config.toml
head_dim = 64
rope_theta = 10000.0
tie_word_embeddings = true
lr_mult_o = 0.628
decay_shape = "pow"
batch_tokens = 32768
MLP neurons of a small language model. Each row is named by its layer, matrix (down: output weights) and neuron, and shows model dimensions 32-159. Each number is 128 + 24 x the weight over its row's rms, rounded and kept within 0 to 255. Numbers have three digits each. A neuron's up and down rows have the sign that makes its largest values positive.
After each neuron's rows, "fires before" lists the tokens most often just after its 100 highest values on Wikipedia text that the model never trained on.

L12.down194:103124137101123119135128107126100113136106127138148099108112123150137113155150162175149158129135085134053148169125076130110117186096124129127124114112103122152153107166114159149109095162136077112141112107101141116119123169108137124152134187124108165142117093116145099108163117118130134168166146138148112111106090149142114117095167090121099123099081098104141172132102178129136119167135
fires before: "ted", "ate", "te", "t"

L11.down21:096159096144141109136105133159152095130135167086151139104125105110149118168124156116090143149127125144171149142097109107132135125205136094127109102149150136120130141140139098118125147139165175135136130120145115151102134164169113151128127141087122120122109132076124099157114144123136101140178110163129117122134182093125132119117110084091124136122169130130139151142116148174131144154119
fires before: " be", " also", " been", " not", " have"

L12.down397:152219138136093125185114142097081064126119092109119129096158133154116114139172154119144116193120134144112107122140122139129097104123102102165139118125113133132125112149094162132131173142150130143080135105103126112149137132101129138123119126136098115124138128142103128137158063140116132126112132143170140136132158152150103124121114142126090129152124119115115144119188124149119144099073
fires before: "ed", "ated", "ired", "ained", "ived", "anded"

L11.down618:117118147136147111055130104120187158086108132150150102130105148117118131112099095111157094147143158131091168113146130093134150152155164147105155117144118130104160120099168093135107095136163124095121140113135165146091130131101112104126131098103149140093122121163160139142132161133147119146147110111094122130135149096132136116113166133106108124099127122100094139144099120128128143118101
fires before: " not", " be", " have", "in"

L3.down80:124138162148173108113140140146096104135140095105152107134121090128174135090162128065148171062119165147157161151144161156147117163107128138122133125162131115104140123146136126108141137152117080098146166103128127125114135165136086077171110101130097161116105093135107137097098123120145066120117141124149127128119112143132138177129153133128105145185108100109156143136108151120120125099127
fires before: " were", " are", " is", "ms", "er", "ad"

L11.down908:121107142094082151141102191131161121143123132121118146157109109093144099084121084146174108160143147158123152129136163119151163106080152189123109106072143099127138159114137153181117142154125089150124124172099128129100103182109138145097143134116136079135130142128128153110106101113103125106137138154121129111144099169127096124118137182114113121115106121132138111123189149136170132132103
fires before: " m", "ul", "ust", "m", "ac", "adem"

L5.down4:108123109174125101176148112094133117104079125191145127119085132122151115108122186143151098151146112108144129129086126104137168114160138177102166111108147095132135127103102097145162114126127105138152109140153193145139152151087135148128098117128080150137135134127093172178096097140148130131129122111116149119149130120129105106097122129106114133120134156109095114109135145094117121149139
fires before: " States", " Kingdom", " of", "ultural", " States."

L8.down916:112116128114127146117130099111129105155093131121112149129184157150154148111138171154109154110096123167191125128105125099124171086115125135120119098111124149132126084117167118132135134110119136124118151101097160141152120153097138138161160128131077133138132163076092158149113149123156094149140134085123124143118145129108164118150123113149113098096109096148075163170128154095096139115165
fires before: " States", " Kingdom", " States.", "umber"